Part of a small language model's weights.
Size: 17 layers, 4 heads of 128, vocabulary 15664.
Architecture: LayerNorm before each block, biases, tied embeddings.
Training: a variant of Muon for these matrices, 528M tokens.
MLP neurons of a small language model. Each row is named by its layer, matrix (up: input weights; down: output weights) and neuron, and shows model dimensions 32-159. Each number is 128 + 32 x the weight over its row's rms, rounded and kept within 0 to 255. Numbers have three digits each.
After each neuron's rows, "raises" lists the tokens whose logits its output raises most directly, leaving later layers aside.

L10.up503:144147093150142137147169099072150169125082138131081155066146133127103157176090111090180177097197137128123132040107154161083081117133131186095148091135078144116120121109138115116138128087173137142146121195107174138153119152053095045092131079128132103105136141129145101076115108111119127135136116114130096115103165113133091139125143105101135132143106137165136197122098117149153126152102
L10.down503:120138080126075116166093128168095137206064157127122090062089155112142060140171190140103131151084125148130121098162127132123144091165125064061149123175104128109088068123144093043147123144079127152068120135056107141129122126145073139115074138157095185097113152139145115109112125145131075172088174109137162119107125193128200153122127093131138129148067181097135114141085169118135135095094
raises: " to be", " to have", " to be a", "ers to", " to take"

L10.up331:115157106074121121084177143134109154123103130140134106128096128081151157216153109101106100108126105194124192123129124118133170105143112068069108192174181102085135081153128131127146111122169193092109107079153131187126102178150150103120165100165161183079092162141147113114120209154143119161081208134099170113140176088102075152176123148121132117169151119134152072129113143157125097127123
L10.down331:172100128111104134080114103089087208137140131135070136111123189168133147126157148126132137100137085164086140101077105129113105104103128187207090128154068125120069101142113123144160192145132088084120152096121170152137110167080140170121161152109122115114152131101135130101168113116101176152070111130188150129127124130072158146168134120140173126117164173055109122141138096116063122193096
raises: " junction", " intersection", " east", " entrance", " northwest"

L10.up814:149143111136146164137109136110125063085130112115127146145095145096157162160137190102182099141133212149144161104094139131183106094125178187144091134091101096127149068104177143163117154099122148094157105129142134152115131096105064117109225146102117145123139108117137106108118165123098116144111098120117109098090098124144133160133120084167136127166124135119116108108142084188170101186110
L10.down814:185065094230156144098172121115198143174128101137151174193145088098152150088123076113154117139118138148150081115142142108117088140156102124103124163116102148157148152205097136088154136158103108196071140136161114144187153126152127153129108166124117122100100100155142180122134123134160080071137199105119135158136083179146156132104147180153160117145114178154094126109102110077164070095172
raises: "able", "able.", "ate", "port", "ional"

L9.up151:074055150157153149116133142111112092163152155090077153132062193092199081120081117135152111049122111140131160113149117126119142176107115169096189149127113143103091162102136074165166165084109144122156138167085182150135150091092113114211097092140097099127097173192083098173114116155166155137128126091101120149172126125101158123163108106150159107175107153138074164111113120083104129168139
L9.down151:126145169075187080130147169111105138145080141102138157167108122082102101132175117147126118096114135185162109083151122154111183168113096080141174129145093135111097132182118082163121136080119143114095143143187172140121170084100080114147104104173065100143127145176114148135106145122115143115072152104138082109133101163106146207110080106143182185140081133076115133137119078095024147201134
raises: "ends", "s the", "ed his", "acts", "s a"

L13.up104:157079110110151143129163108111128145123047154131183040181116133169169138106136152137159109126193197053165111148069153142135128145125163118141108235137146142109080102211109098126158110089109106097109165159113116132130148104146113076158118123166142143159117160096057107103127145191145096161132110129078127144114078171044133095135060072104092150133147164119157142091170117119165093157150
L13.down104:102141123143131183100150165102065109124174137115127108118166156092128147066125193105110096126099107109021103106137175138041135141118106144162074123112097217157104123140143175113182112088166159138148111122142152096105186199128092138164146142117118066147137139202118159147076159139149092127166119182067148141214116105132163144164154163082128194167152111137089113107118121099150154140093
raises: "ks", "ke", "nic", "k", "ks."

L13.up38:133111123165204171146179137093102122108087100137161134150112104153136122169112119180138120159084107178118201145147151061145053144102092079114116130076149172102183167136122060151135126077132143123107113121134109171096136157101177128125162120153099113139061123048110152095083166106101118182127170133096147117099114141097146099093117130098102140158174143083128117140149130097101078137160
L13.down38:147127133167192115097104119137087150129135134147115102114126112127190122176168199064115129133095082121076156101116120182104119103146125073150169101174074060159087099096095131137197138117156184173150159080136105083120136147111122140104112106125129109134065074135100144120111185153122171112118133153182147138134159073133194118068188139131110137114102171130114141146152078148140181074113
raises: " to work", " to build", " to get", " not to", " to play"

L10.up651:107101157141128216113087104120173074132181105144056131159135134137145168142080203093134139178100112155101217126099132154233140151122141129143094125156132146109208084131156091102088155136090136145100111131107088124120126124077122134130092103125147142165155075109142124132151119152090094106097150120133157041161088126140131163148134156165095081101073139104111101028130131138096117136160
L10.down651:171136127107159159163151073134133094179122054134107155168136139125069149082118128197112133105130217106114105046149096140118099150080138101160172090118130120119131133164166153105154121146095142146084110117136138160138131104104135135129117160060063108090152117165171140130083149116091108133120181092118186131138143173143119098142182177133081119136173117132148167136197152125107120154092
raises: " that he had", " that this", " that he", " that", " that his"

L12.up351:144127124154148149136100133126124091117104089121159183131112126179127192127096101146123096139107062164141194135052159090117222141102113099082138184085134205132163150131104037152123140096140160150083170093113120137100124106126192100129080145092135083129090122130133086129133102119109164120127053125179198119103152144136096116171125160105126164147132122107067157125177157121174088098141
L12.down351:170152084126136142162177155130125122160136137116072123144198184149142078086171095148112080146095137109113139155101151074047167147168115143130101120154141048095107147124139129153123122146129138114153108095151116160099099158149160143148082128097046135189122049082097134147078066081131101131109097109222128194095114105139112166149143119140099161137214121088109138178159111135146116117117
raises: ", M", ", El", ", Sh", ", An", ", E"

L4.up571:145151145145129113096148137137092174117098067145113133105129134160159141121111141227102078113235139176131141095047091097151090167145153129163101102090200166167093118106184129137080177149123165163154112051153173120161152134172178130176145139109110136104126165147109186167160114125144157160132081138149104107117150077150114099099094143167129143183128149088100141117084121094068180087135
L4.down571:104062188165118168109190201148094101112117114128187123112114145089149134136033088166133147150105141147129069111167150118096131148170111090081087151175102161169069105130133139077133145089150160163138120182148170150109132080121090100158145131164168192127099124166053176149123175172145061145110192164140150082178057144098121098094140104130124132084147118170104135098126103165150100165146
raises: "g.", "lectric", "ings.", ") =", "ales"

L13.up954:148168118164128104097156106088104095078138064105042177175167108108177103175134155192122142116121100163134145137062122178136138170142166132138114107106171121073076104136134151109102157162119097069185080142164141126095160149128122143156105000120142145155177110138115138140133099155138123174139127095135129124110120096090169099172126089110168181112092104097150196153174104135067151106158
L13.down954:212183136182076089119179131091079077098086136128118113184136084115123133105081113124136121104138155127115080202136124120120093069103097102146172135147149111072136109110147129125079099143106100054098114140124162130110176117074135136196102102115099097109146149093116164128155115081101173079155071098098114146133124135126112174159142139134136157111130143097136184124152084143094217195139
raises: ",", ", he", ", is", ", Ar", ", it"

L12.up991:115159135171095155156142108160121152169114127165049155153150101102100121174081088154084136098104150117088131096168108081133088077129136134158114136137146188117128186096121053131118127090180121144152186143128128097135118082096105150097134089140113120167121127116157149140065131158133215121105190139095088141112133153098168091035121144142083181082138097123094129143163086131085155168165
L12.down991:072164152160153094078095104164168178152122121165206156118084096177138172110108110141056160148121148152064178139148142076117123134135095054118100161102159108074167129115175161113148108113111120124060123179124159133145111078119093140126185131134149098115145100153193090110126126108098142104119134096155111154142137132099127116141081122184082140057090168127098166174100113162109136123126
raises: " him to", " them to", " it to", "reek", "ly."

L10.up146:137108127138128140106145185098151171107129164124149184115151164116115122109137118128083102120087091152151111127107107127140110182136098128121088086145116176134138144148076156165114158138115161124112150075129123095098054095107113120036100135131109156133172165127132106113090039092146164082142160132109126106095104068167160037153087152145093144125146187103117174108099147149090198142187
L10.down146:105158146078094119124137160128141111168190112126148118106159140156126129135078122127132127127169117155129125072123173100137086113183177121141137139099086138186096121138145097081163131169137110099184183154153113122123108131190132140105132160141190087060161144096117164180173110129143130170141197145104057070159125152189110159184148089156102107093159160160205136081141153065141104127152
raises: "iminary", " are", " are also", " have been", " are not"

L13.up9:187133124196152122149092171097065078127099138114161119125165109160154083134121187182181168147118165117148110127096177196107110172164114172106135128110155182167167133136081107158158125154118100165135103104173133133086153117128113148121094095129139098146125189114162196170087130106168127170140113108146131113114095086116156121141103135151071132117105159121123164136067145079168067115144
L13.down9:169131081067147153127147100141078205137112122094116123112167154164166155107112077152106110085148053122136077140174129116157120116071181107124088146135168136136171156130124125169115140088163095083166133124172140096218080111173176130143176109146117118092152108133147124070199116153113108088118134158143101189164144125099144076066155139141101131132128125127143112138178128153106115167233
raises: "g.", ".", " later.", "t.", "y."

L10.up213:158117131117129123106141130100113085124112130149189140149196110133178138130054189116158125097151161105145134130160094132124062045151153116154132129133118178142123109117112158120143156121097070117106136146038115147151096144119138132104116144108108104143139129052165132116150131123126119126138155181110178124132150151084127142159114042159115143160137149132098134147110092203116112147114
L10.down213:133112139137093134185147167159093138080151148103095151174076059170150179087124166139105097119180102136119147152154089146109102096080088158142103162116140104113149131126113120152136195166099123092171177105128120208110147186187162122161137164101119128169133105104149154152178116156097117067116123064095114100135161150117168073174168130188100103138157098113095101153104099101152146126139
raises: ", India", ", Canada", ", California", ", Italy", ", Tennessee"

L10.up114:141130039118113105115157141157145120131161193130098165068101129133124140155166117157127143137074149163101184159092112166107090126143071105098139166168153098146173091077186116127088084085112094135086149106088110068124145082120138115113136138132163096184077138061108109079127153169126138189138148164178131143099119119140144161134051109144190124191133085144137126110127139149078148152154
L10.down114:137110079086115137152113115104102109166157144164105151141124073157078099085156154125120107110136142145124165119118163154114097121154111093159122118164137117133154130105144099115132150098043137156125177139134140185105086135142067191155053096123138178156098113102145129150085187117118156131113212164133130089152154152088166127135135148120079195157142075126109091138096154148151132108075
raises: " to become", " to get", " to play", "s to", " to make"

L10.up242:160109121181176164160114167090129099150137112131120090089119136108104127180104155151156155109146154133041164123099137120114132161084137132152100139071156129165137083101110126151129194127156092146130109124174139216115108132166129152116118134165130081179109131096129124182123134121115108127117151126120148046127110068101172105128072161146107145158141122122071156114094094196132101107112
L10.down242:133127095144127155168118127123054139201114083138138095139148096128142146138148152094119142091141170163128124138138123138134130169095123140099146129107109107070104136127132158088134136142123142155101096152116119121126104158106206171093121138062084112131159129099151079114132100160102091153107169138145126136104153101085146150137126140096126133144117143136096181104148076162082123122123
raises: " it was", " it is", " he was", " he is", " it"

L13.up321:127107163091125180123075172120144141133155126091141162137142160114139100187143124104100079141115121121137128125131110195118112069164197165119143146111135127172108099129158070142126146149120133163100113166103130105116121165175174054113124092138105175135127144138145115097087135125125142129116159150036154136167086170094113120160172132136086117076104129148113100153141148098237103079220
L13.down321:177150162168143082110168143141126098170121148114116125187143137100106133140167114137103159089158110114121042152113105145131069122093108106139134143089205105128079089116161122168113159100143138170079160130143054125100128188158141074119112175181166119148099188167114093127102163119180100174122130173115094136156147139071081077089164078106111139103177144199126169169119132100174141112162
raises: "aly", "use", "se", "al", "tal"